config.yaml
num_hidden_layers: 12
num_attention_heads: 2
num_key_value_heads: 1
norm: "rmsnorm"
rope_fraction: 1.0
qk_norm: true
attn_scale: 0.0884
parallel_block: false
init: "normal"
init_std_qkv: 0.0268
beta1: 0.9
batch_tokens: 131072
doc_mask: true
train_tokens: 644200000
dataset: "wikipedia_en"
MLP neurons of a small language model. Each row is named by its layer, matrix (down: output weights) and neuron, and shows model dimensions 0-127. Each number is 500 + 25 x the weight over its row's rms, rounded and kept within 0 to 999. Numbers have three digits each. A neuron's up and down rows have the sign that makes its largest values positive.
A block is one neuron, or neurons of one layer that tend to fire together. After each block is what it responds to, as a language model described it from the Wikipedia text at the highest values.

L2.down257:507443506471519528487493501535515475501468533546498451505508512524500488524500514478454512534528492530491488530522489525460481498481513481508516525465522513508509475511533482518547469557545495580456498508509498472547492483531529526562506520474485508493502512466481522540520536531463485482495514491504498507481512478502502507481475489452512477494519492486513510473488489466514518507484
L2.down372:501534506515484424452468480536477476501496446474472507515499497494491502475514518496528470487558481488493464492465490530472505495507512514489509516520557472501540478517499483509485470538499458470475493495498455506487473489493525516498536491524511523494445501508491577496514492530520502500522530493487525475511493480501514508488534494532522532509503498480561493458461511522526517492489
L2.down431:529488476495510435503498549530458547441530509533480512520519498489502478507489473479489476481531510494479513480505503564509509502469547487487510511504533509496458486501480495539514468559519510474490509586507515525479518429502504541525524487485496530490518477523524465514497548516507478508458493521462496453479509468509474509466510545498488527454518525463523520499472514490479478527491
L2.down632:499506542501486544546507522501489468527513532503470468525490428471523508509507466516479501542477491516465490505493491457482492448524487503498516472520518468491476499520524451506513481535510470472494505487543501510499440523498480529529498480512423506517470470483508498514505505558485532518457494524490494525480460475530474515521514524571540536437484514506511530470515473502533531501538
Short syllable pieces (han, van, an, lam, gu) inside multi-token proper names, mostly Indian, e.g. Manmohan, Mahadevan, Malayalam, Maharashtra.

L2.down4:427511513505531498488506475490475525482506506559503562509471510527488519509485491522561522522497493488492522512503498539517506513515472486471543510535509541478506470535446488517528475507512470525494483510481519500532472500514485513517501464511505535472478494507499514507463466488512499523498514526477514434475517518476516495506481500528502497513510519522524503511531495509526467513460
L2.down282:543490468484504466506494501485550523505531491518518470485502548506508525552529468447459482523477500500481509502497476519478501524520513473526529542507483487441439521484516471464508486544488526441491484468476513497501492493536512497493502487491495495481513490484524484521545473460492505504504485487504533455529510507523496483491497465494554543524465514456485513478509451456528542537487
L2.down472:454497479443486496530544534514489517496529476480539476481504502522519528528495482513463445515469511513481526488541503526497531486474460462504512513498485498478477520488482498489555486506506475487505469523517502486465470500492513499519469515543471492484480512475516491526473512500516485527534467504526532513530481483483545488490467454528543511489496498498536531527487530522457478514439
L2.down566:503546470532501513534552486507476505506499503550499522514516519475502505447507499578481467456495498510489503490492476501469522559497511526538515497525530508520499525511489512507532489464486532483528511492505516493547511440504504546461496487491476475481495504498491508523473563503491506529514500499524500416551520508504501492475491490489491487489486495479469520499505489543535474517519
Final suffix pieces that complete a verb or adverb split into fragments, just before its object or complement, such as involv-e, facilitat-es, personal-ly, resulted in.

L3.down31:521537462463480478567494476512517489491461512488502477490504522486504477493499519465534519500453526476479512483520512509465499483516502458494523501549516547486493495506512460439441512491500503490534512475451496537487468508483483471467563523531527505532502544437475531495525521494475499509491495505502544482502498531449548523507491513510498470497502565497497501515505494487444521516499
L3.down227:498513482485461505492464481486493524460566533475488527557507538473495447467497494511522542476525538498492489509530452524472523491520445517524517523474507466498521482491508470514552482486481509502532510505496474533481535511501491502494509521529501527522497502439462531498494487490487513509520524462536492508531465482512512488552481520529522485477454505484479470537540518466495510526491
L3.down253:572553469483499485532497483525524514480485545497470503430468516471528454532517448508489509522527502502537506512500488508509523478475484532502505524522527451518511539491489457495512501536541485533511530534527512506491512485478490489492515532508471462485488488477493473491537493543469535494525509477471503481489524502505495461485519463489470503511479524467496483526496477480507516495501
L3.down272:527429521503517472516494494463529534454510446522493496484524483500490479527494525527490487451479464513525490484491481496525495524505510544494533432519504518467488511494488483528524502507545526501484491537467510477487473517506520520520512507541499442459509452507480483478477502460508501482517475511463493449522475513536496496458485494514525504494459484534526450463536535467520450515476
L3.down283:480521494488507530419479508495504506502502487526469536554457517534467505475515457491471488495475501500476466465477521480521486502488495488514475517491463475472474522463515498515497527497492515483503513497475519530503497539500501518479499534532487498472516496501483513498494529508531469484494547481484484482514521473511516532483533506489504434522484501509493472470452505453485490519481
L3.down298:556510524553519516497476467524502484508476511510527506504527463510498500529443496475470509501508490506442519516534515518519489494483452502483517468457488519485538511498490528446488498523549470493538447535541524502481516506474533486484520501480530491515504522501503484521502528461468505523522537504530501515504463472464515497484514493460512535486511482487493478512526487475498450478498
L3.down300:561498484443523480530499433504509496471546516498507496509492471502521470520510519449510493510516483483480485491512509480437461485513539509470492498536498527487522495501519487486480555458517507487497551508500496479506527481493473488494518512487452489458540491499489479484473490483518507489510495493467516484501449494475497483479521509504487490502473487496505493524499537526517506522494
L3.down308:479492516474535486506480522496483482535498494544516520515515484468505450482458535534510479481531550468459523528485492498500489499482462468541467478487496510506540529522510508480523499517460507490495523535527497451486472455524518482531481461500505489473537502492514470461521480473504497490518558514499469458505488469455492523465499489493501498486500439478512511456522450530478522499534
L3.down319:489469500471495488474461461504510537496530452497475463510504521528466495485511482510451491514489475521498448477471536485525504513536482512515462501494531508477480516487505468523484490471473535472488516507500506513486510506486527557470525478466495495448518492490488447463463485514504495484527472483520511465514498520495485556490501497511542509522505484541493502487479514516503509509522
L3.down423:543505479534478511478465485502528471503490517499446471478488478469460503548520474526487515509492482496453503512543529466526522500510472488496520532478505494492520457519459532456527528514473496509521480497496499500509496536503490479531461503502438501499502528525476555484528468483511509535484498478492510537505548489501547527492506482497487484485504468502519493484472484487534521480507
L3.down438:503497486472504483472498514496506546486511484503453475511543509525494480516521466526523470495537498466543465481487479554467501494510527494493458492504511493522511501516519512512494495496480495505494500500486526505481511500473520496491525507486496511509486487548498458496508509492520494515492523508490509447489481460525499514503516526527494494514499570519495479480474489518514536476502
L3.down440:478510515469484498505497513518517486469521500520525473513477503495469523515481559523522539487487547488496525501495504525530499471449556490483509491552476523511475494468477526505476522514519535443538507432496511474491467539519494509505503493542513492516476515520507522515497466521513478485490501507444506569497499505498519502509532508474458514535472489469517514500490455490509491493486
L3.down551:524516500470526525496513498497509528487507503506469476511510483514511486538527474506480477512527510442535492472489491526466510489511542525478484519504525496497533498504497521513497491521498486514494480518489501503510506506478515470506509508509504497502472497487518483466553503511509486489494503519463482462488487475538466547480492508525473500507500508496474468490520481541491485465484
L3.down604:498515518459505502507461490507512515502513474510511508484503489513511517485506488448428462524484536526499519500544475501481537469531522509496538468494514506470474517532470518518507518499483452517492464517482503493512504485481494447509511499502490480497526498509522550487484526464477492516446521513502474489505517506469525520520488494480562483523493428511501478501487523512542459479496
L3.down614:529521497527469471469474468494537448501507506505540460487442487543472503502488525510485525468502533502454516495480510501498487506474507489509512516500485503473482481530454517492534483503457484527461480533511498486489519530495499503450511489478479524499474499493482488462513503491516509462471516474465508489508503473487491510489483492508445465496508500509456489512536519475507475540546
L3.down653:495474500515480497519491524505503466496501539515473520507543514522516553494494471525513474504479489489505559522513510493529505496537484533542486526464447511563500453480474478506510512500516482516498504506549494510480527509482507467499492505502486483470494513498488558463486491539424507496490487483522480506510534497513483478503495513489529502489493514465557544532500522458554480488490
The -ly suffix completing adverbs split from their stem (significant-ly, narrow-ly, virtual-ly), plus digits after a decimal point in tables, and hedges like almost, just, less than.

L3.down147:475525518535488525531505508492448492550514512530517523499469487510475526488501541488510518454516487478538549450470491542497457509492508517538511516510470460497498512489486516525486508493511505507507487489473496498515562456537485463507521472518479486517526484520508473531512484510490455457509524467487462550473466514511514494483486518445534520499474466453455503518473521520547492481507
L3.down317:479503485508491508462520499510483536455491440500514486502477556546512481465519514490485465540501522499493506481524544482502472482465525502468484483494500511489535495492468452475500474545508445513507492493489537494551434489506480502490484525504502501471474505498472500513529510523474491513497504519508504501501494499476469475495494506480504527460525556553485502463528498447484481512484
L3.down337:500489512506466493440498503579509505511506504489539507534521533511447481503489494521500482493515553513480495506464538514510501531508492479505507490506478537518466467452510526538519510506478462556484476483506482501480487501493498527463480510545473453497507517530518486487538495507508448527501515506467497471505508537501491529516517533546502530473536457524506497471499495498469505538523
L3.down338:529479527471507484512473529515521499477487494542451512489555504543507529474529518533490517506481537545497493457481476554502460494475476465514508506468518551512513526515499509511493437524493523467472461535504518461498488515451496503556500549478484526529487499499528461477533457489509516517511511489507538446477525469530503484535515543513488533482494503502498535483535526514504523487498
L3.down352:521474539502524469520524509528516506495476495494474532490506490501512523478524488502525516471482514530532492527500526499528483541551497482505486504487530460466523494553467540482464514478559506514511524523516523507473419488517523497516536497489528517518474525507487514470502530490497514502491527506520527458517433481523538496487547502486486517498486528505530537480485460533529462549478
L3.down389:524460480476470474559485484530511475489494520474466492513533482475473489489538472500507534511513507550463490526516531527490484481510538498466530462474483483509518514552461533469503516521508483496514447535527550488463461462480523533518500477495539447477523515514513514499488494509501505497447482458504520479477492505519495537483511542481500552468501502527491503501505489505513514537485
L3.down408:506469468530526465477473499503535502480489529536475502492500513526531485514527506502504476492498530494511515535467455443508537509489589510496509518471500527510510474504514491501523513512500484484497518488478513489530501494496549520474516484493483484493522503548491508476487533498475484483476538556482481541484522569520480495524444528487498471528521500488510498518503484526517510503482
L3.down458:566510506486487458492478498496498506513537529523495475496487436505501479531517498491494474457477517505540493553526490515544557503481486505475490502543480475477491492479490464476529475490508511536529509489479536505505543507521534453502497534524503467503485561501539504491518480471473517493493530506502495456480519502449517473491502504533481477523494503492484410500462488496528478476571
L3.down473:535538528494484492488504496522503542477478519488481507509490452509473514495504503486465502475509538507474483517509469449501529521518527508493490480511500516499484497503471459490495494538474500447497492488463479464546545570467501531461541497524468508486449500460522492508475523476486530489544523485479488486499489508467505510475472515487519468512504521525501483503485489529497495486481
L3.down485:517479512530532498474485497516520483486509492474480545515517529495464505531495479501533507559493514473486527523483477507481512543515464467483528537517489466500518490462479494534467476495434518472507502488493513497518465504466449511454478484522511466510513500485491502467481472490471440489504489470522493528509500534490508521466447515508517526516534533500483496465496488462485458443532
L3.down497:518501539481494505506487536454458495477520456513473484468494535504470515526504489521511510476499511499502508521576502491518467488485521486495514503520561500523478459494502497470510489515481496542513554499488516488526505483519517513472524470537505510525512476461542463494505524518497497486480490513504450536526497530508459540501479488520527450508483499495484485530515501514485484488535
L3.down506:483486474493475525486493525515489537518461518487484501501495459490499494489468507490517513511475519474518546522501531502522472481516540509524468518508500500491477529514542524518495522499511511452525503457481483479503469502511546507499499438495506485477550521505483483538533429502481445474504523539496516483485552512489485520527500526461515489558519486543504545541454465542504528475535
L3.down514:545472500483459498484502512504483490516485525488512455496499528508528525544518500508513507511464498524465540469513496524502485503470559455511491489514510474473518466516480517508510494534517504511500480475494551486444488514468498520501456490465481484528474494501471511525487502489522507512480474503510506494492454513472487482472488517463503535498495522521521500519567527471493487502488
L3.down566:499480461508492506522488499475480495486538511469464462494494552451519499515482463473525511499513511485456520498502505468505533522519525502487493495511485474530534514521510546524458481513432461459505480516411568471535445517522513502498472505493521476487502515525545486525525527494506514488477474481510519500517508503551520484472467486482498523530466493528481533501501488518495490487494
L3.down601:470521475484487463477522466534503483491463499497508464485444487459451493490506487496513514510503504460516519430519485531532503506511505512513499490482487505511527499536531506491478517483531492395494475494465485503464498509470510481523484502506481499474561532502506511516505535489529462473515517498486510467477505520453465511486465514498513495514538479519536499466471518485490477510487
L3.down635:475468532492466480477546494515512501491560513510501467507491562484492501461504479495521518478489516488532463424495483489497518497527529471484497486466524523527495470562479558529479478533466494486505465501511505512495487506492487492488508493504533485497516504469443495501506501511476522478498498463468433490482512504472478513456501492469488470486499480503494473462476517518525483504523
Closing sub-word piece of long, split-up proper names, mostly Indian (Satyanaray-ana, Ludhi-ana, Maharash-tra), also Spanish (Matamor-os) and others.

L6.down417:517514523482481447528476531464509500497465485488513464455437498492486473536528516460467502474503485524458542475505532526533463497548462454519474528506576507465471514489500470463517486501547490500513511464465480521510485468531510466480495550494493494509482482483500444491543491521527483513508502487494518538498527519490507491508472491516488522531497478461474511468501505507523509466492
Tokens right after a period, mostly sentence-opening words (In, On, At) and decimal digits (19.9, 26.0), plus second word pieces (ra-di, wa-ke).